Part of a small language model's weights.
Size: width 384, 3 heads of 128, MLP 1536 GeGLU, vocabulary 9769, 22.7M parameters.
Architecture: RMSNorm before each block, rotary positions, no biases in attention or MLP, tied embeddings.
Training: 411M tokens, 6264 steps.
MLP neurons of a small language model. Each row is named by its layer, matrix (down: output weights) and neuron, and shows model dimensions 272-335. Each number is 50 + 10 x the weight over its row's rms, rounded and kept within 0 to 99. A neuron's up and down rows have the sign that makes its largest values positive.
After each neuron's rows, "fires before" lists the tokens most often just after its 100 highest values on Wikipedia text that the model never trained on. A number after a token or word is its count.

L5.down782:48 61 53 45 50 48 71 57 64 42 46 61 51 28 44 44 49 45 55 58 46 49 49 59 54 58 51 65 57 48 46 49 40 69 57 59 50 55 54 37 49 43 39 26 36 49 56 37 40 63 59 48 47 48 63 67 47 48 61 68 52 46 46 47
fires before: "\n" 43, "ies" 4, ":" 4, "ia" 4

L5.down928:44 38 32 39 49 50 40 45 52 52 45 74 58 55 29 52 38 57 71 45 63 31 50 43 22 49 68 62 49 52 69 64 42 62 30 49 32 34 42 54 56 24 56 32 60 50 32 63 46 41 56 48 66 56 36 45 39 49 29 40 55 54 64 52
fires before: " |" 43, "," 18, "." 9, "\n" 7, ";" 7

L5.down651:64 43 48 56 45 51 46 60 35 34 54 47 36 56 52 53 48 57 68 48 55 50 49 47 60 61 45 56 44 39 50 43 67 68 56 26 57 60 44 65 45 38 52 37 64 61 65 42 48 39 32 59 45 56 56 44 66 69 47 59 61 40 28 60
fires before: "\n" 20, " ." 10, " 3" 6, " 1" 6, " 2" 5, " " 4

L5.down1450:65 47 50 46 32 47 42 37 29 41 54 50 53 54 46 60 59 48 55 45 63 55 37 45 65 45 41 57 39 47 47 34 32 63 36 34 40 55 38 68 76 69 58 61 62 47 52 39 40 46 45 25 64 61 65 37 72 44 54 53 26 52 64 42
fires before: " (" 18, "-" 13, " +" 8, " 1" 7, ":" 5, " |" 5

L5.down675:59 51 52 62 64 53 61 46 65 78 43 58 46 52 62 26 63 40 38 67 56 54 41 26 44 49 61 46 56 40 37 46 60 46 54 49 25 52 49 46 62 43 49 62 58 53 60 61 44 40 37 67 36 50 49 63 40 34 49 53 35 44 58 34
fires before: " |" 26, ")" 12, "U" 9, ":" 9

L5.down1207:54 42 45 48 63 45 44 48 41 37 53 49 38 49 52 50 68 42 39 43 44 50 57 52 33 39 50 54 68 57 51 36 44 48 48 56 68 53 53 57 47 57 53 44 67 57 69 42 35 38 45 44 32 56 65 63 51 59 69 38 33 34 41 56
fires before: " the" 56, " a" 4, " his" 4

L5.down1515:32 38 35 48 41 48 45 47 46 44 66 34 54 59 46 35 37 61 48 59 42 45 42 52 61 36 59 60 62 57 58 35 50 58 58 47 46 55 56 48 55 46 76 32 65 40 49 54 60 60 61 45 53 44 27 33 35 72 50 51 39 47 64 48
fires before: "\n" 76

L5.down184:42 54 43 41 50 46 55 58 53 45 55 71 38 48 47 54 61 42 51 58 53 78 52 52 76 59 37 46 50 55 54 50 49 48 47 48 42 46 27 53 48 52 44 57 53 52 60 38 46 53 45 43 44 53 58 39 53 34 46 39 51 49 44 50
fires before: " 0" 20, " 1" 15, " 2" 10, " |" 8, " \"" 6

L5.down305:48 68 43 54 42 53 38 55 40 41 53 46 58 51 54 43 49 71 61 58 44 61 42 53 57 57 45 47 52 39 57 61 35 41 50 53 46 43 47 47 62 38 61 48 60 54 42 43 64 45 75 50 73 59 61 57 43 53 44 58 48 30 81 58
fires before: " |" 26, "," 16, "." 14, ";" 4

L5.down396:26 41 39 44 53 49 48 63 53 46 46 44 55 43 51 47 62 55 57 65 39 52 53 63 54 51 69 35 49 54 54 42 52 43 59 46 46 50 26 56 56 58 64 49 40 55 40 64 56 62 43 60 53 40 44 46 57 49 39 52 55 37 44 52
fires before: "\n" 25, " It" 13, " He" 12, " The" 11, " In" 5, " She" 5

L5.down485:44 51 36 59 60 51 37 52 46 39 72 45 35 62 46 56 44 64 51 68 58 53 42 51 44 52 52 39 29 55 37 68 55 44 51 24 20 62 38 49 52 53 44 51 50 41 49 39 58 51 58 52 63 55 65 51 47 64 45 54 62 57 40 48
fires before: " |" 42, "–" 7, "==" 5

L5.down850:57 50 51 36 42 49 56 54 41 56 32 50 39 49 40 74 77 56 64 40 73 59 31 42 57 60 50 52 57 46 53 45 67 37 37 57 39 48 48 41 47 53 58 44 61 49 45 67 61 38 52 52 48 53 39 45 62 33 40 58 28 45 38 64
fires before: " |" 86

L5.down1040:58 47 49 52 57 51 49 49 55 57 46 34 48 53 65 43 43 67 54 34 49 61 66 58 60 52 48 53 57 48 32 61 71 46 43 50 49 37 57 47 68 43 66 56 54 56 61 44 58 47 44 60 45 52 65 40 50 49 54 48 39 52 51 48
fires before: "\n" 100

L5.down1182:43 39 66 65 48 51 55 58 33 59 42 45 52 46 75 53 45 37 53 47 50 56 44 56 46 41 50 31 56 58 45 36 48 44 60 32 48 41 43 46 55 35 65 55 61 45 42 30 69 46 38 64 51 47 42 54 31 43 53 46 51 44 44 48
fires before: " |" 30, " of" 16, " ==" 9, " to" 7, " was" 6, " ===" 5

L5.down357:43 66 43 53 59 43 69 56 66 22 38 58 32 44 52 43 58 65 62 50 51 66 61 43 71 52 57 56 37 45 25 53 68 49 38 44 48 42 41 52 65 51 66 61 47 59 43 66 48 39 32 51 66 55 53 44 45 62 42 56 52 44 45 51
fires before: "\n" 98

L5.down428:46 54 42 71 38 61 41 55 44 37 51 39 60 34 45 45 41 37 53 48 60 47 47 68 46 28 66 45 38 67 79 57 51 45 54 44 60 55 55 51 40 50 47 32 54 43 51 55 50 52 47 51 33 63 36 53 51 51 40 46 40 71 45 48
fires before: "\n" 35, " " 14, "-" 5, " a" 5

L5.down576:43 53 38 66 42 44 63 22 58 63 49 45 42 32 56 48 54 54 52 48 54 50 42 41 40 67 64 47 46 24 51 61 47 52 43 52 55 50 41 48 71 41 49 46 53 49 61 52 49 53 51 57 46 49 45 39 46 55 47 67 49 29 26 47
fires before: "\n" 81, " A" 5

L5.down1307:60 64 42 57 43 52 59 80 31 64 67 31 43 33 41 48 63 47 48 51 43 46 42 46 67 47 60 51 28 54 60 35 32 57 49 64 31 53 57 48 66 37 39 39 54 58 62 43 38 56 50 52 40 57 54 36 52 50 44 57 38 60 46 51
fires before: "–" 19, ")," 18, ")" 12, "-" 6, " –" 5, " in" 5

L5.down1299:28 43 67 42 44 49 50 61 58 54 63 53 35 38 36 63 48 51 61 58 56 35 36 37 30 43 57 59 49 55 42 48 61 60 57 48 46 51 44 44 65 50 43 51 65 44 61 49 50 62 41 43 57 53 45 51 64 50 62 43 69 45 64 62
fires before: " |" 49, ")" 13

L5.down1474:25 52 39 44 50 59 48 57 54 34 39 64 21 43 59 47 64 59 55 44 34 44 56 53 53 56 66 61 45 43 53 50 45 36 54 45 65 51 42 49 51 36 56 52 71 51 54 53 52 64 58 62 36 56 65 43 56 26 39 39 50 53 35 45
fires before: "\n" 28, " |" 28, "." 6, " 2" 4, " 6" 4

L5.down1305:54 68 64 46 69 43 41 63 55 43 59 47 47 64 46 47 70 45 56 42 52 49 62 46 29 52 33 44 43 46 56 77 60 55 44 44 45 57 29 66 58 68 58 57 43 52 47 43 31 42 60 58 47 58 61 42 40 42 47 57 42 49 56 50
fires before: "\n" 46, "==" 7, " The" 4

L5.down548:48 61 38 37 48 32 37 51 53 44 41 63 60 51 44 42 40 36 57 41 47 53 47 37 54 49 58 58 48 42 47 36 56 54 45 43 41 55 30 50 66 58 60 66 45 54 59 47 63 66 32 42 39 61 59 58 42 40 37 50 57 51 36 53
fires before: "\n" 33, " The" 17, " She" 6, " |" 5, " It" 5

L5.down1118:58 55 44 43 30 50 51 49 54 44 62 63 56 57 44 35 28 34 68 34 54 50 34 44 56 42 41 41 44 49 48 40 48 52 49 38 43 57 29 51 42 54 59 39 48 62 50 47 43 54 78 59 42 42 50 57 30 50 70 49 56 30 55 45
fires before: " the" 57

L5.down863:44 48 35 59 58 38 58 47 52 43 63 53 39 42 47 54 46 75 62 51 39 67 74 36 34 42 40 44 38 54 63 48 34 41 61 39 49 45 42 38 69 52 38 65 50 53 44 55 41 43 41 49 48 57 59 49 45 46 55 59 48 43 51 71
fires before: " |" 38, "." 25, ":" 10, " time" 7

L5.down1165:49 45 53 46 43 67 40 45 49 49 61 33 62 75 49 51 41 57 35 53 58 53 67 52 40 61 58 66 50 56 38 56 56 63 60 50 49 63 50 55 45 62 58 44 46 48 59 48 58 57 31 39 53 41 49 31 41 44 47 41 52 36 60 70
fires before: "\n" 93

L5.down1376:48 58 51 42 41 41 54 54 62 55 50 57 54 40 56 48 34 40 34 53 45 44 49 50 49 43 53 52 58 41 47 49 49 60 38 68 47 58 50 50 36 55 51 40 48 52 79 55 66 53 36 65 29 36 68 57 43 63 49 59 51 64 55 52
fires before: "|" 77, "|---|---|---|---" 5

L5.down1408:60 54 52 62 48 46 46 59 48 64 62 47 65 56 60 54 69 66 48 47 57 41 39 47 24 49 54 45 42 41 63 60 36 59 68 49 45 30 47 67 55 49 54 59 59 46 46 43 34 46 71 44 47 58 49 40 52 65 36 48 57 49 51 50
fires before: "\n" 72

L5.down1428:59 49 39 60 45 43 52 52 45 44 55 33 43 73 54 42 51 42 54 62 43 64 39 61 52 47 36 26 45 58 37 46 66 57 46 59 41 41 40 43 51 48 52 50 44 57 56 49 60 49 52 49 60 29 60 51 42 67 33 60 52 48 41 71
fires before: "\n" 100

L5.down216:48 63 37 55 54 26 56 49 58 40 57 65 42 40 47 54 48 51 57 36 49 60 46 39 51 64 57 53 49 66 57 45 45 60 45 40 61 47 65 52 65 28 43 46 57 41 50 46 48 59 51 55 76 52 65 50 31 41 62 42 63 46 35 46
fires before: " |" 40, ";" 9, " m" 6

L5.down348:37 66 58 52 39 57 62 62 48 53 50 43 48 44 57 64 40 63 45 38 35 47 50 53 36 53 73 52 45 49 49 57 66 45 46 41 64 50 63 54 41 44 56 61 40 51 40 54 49 48 63 54 47 53 53 46 46 52 62 53 46 56 53 47
fires before: " |" 65, "\n" 5, ";" 5

L5.down368:43 57 45 64 46 62 47 41 54 64 55 46 53 74 39 50 48 44 36 42 30 43 44 63 57 46 28 60 61 38 50 56 55 38 55 49 49 52 34 56 65 50 58 45 64 47 45 37 44 45 49 47 57 48 53 58 39 57 39 50 62 63 56 49
fires before: " |" 48, "." 23, ":" 9

L5.down1190:56 45 56 57 28 44 51 44 48 76 50 55 65 38 43 51 52 62 50 51 41 54 36 56 56 47 37 63 69 36 56 58 39 58 61 55 45 44 52 27 45 43 65 45 52 44 61 43 56 39 44 62 58 46 34 48 48 59 56 52 43 52 58 41
fires before: "|" 50, "\n" 8, "|---|---|" 4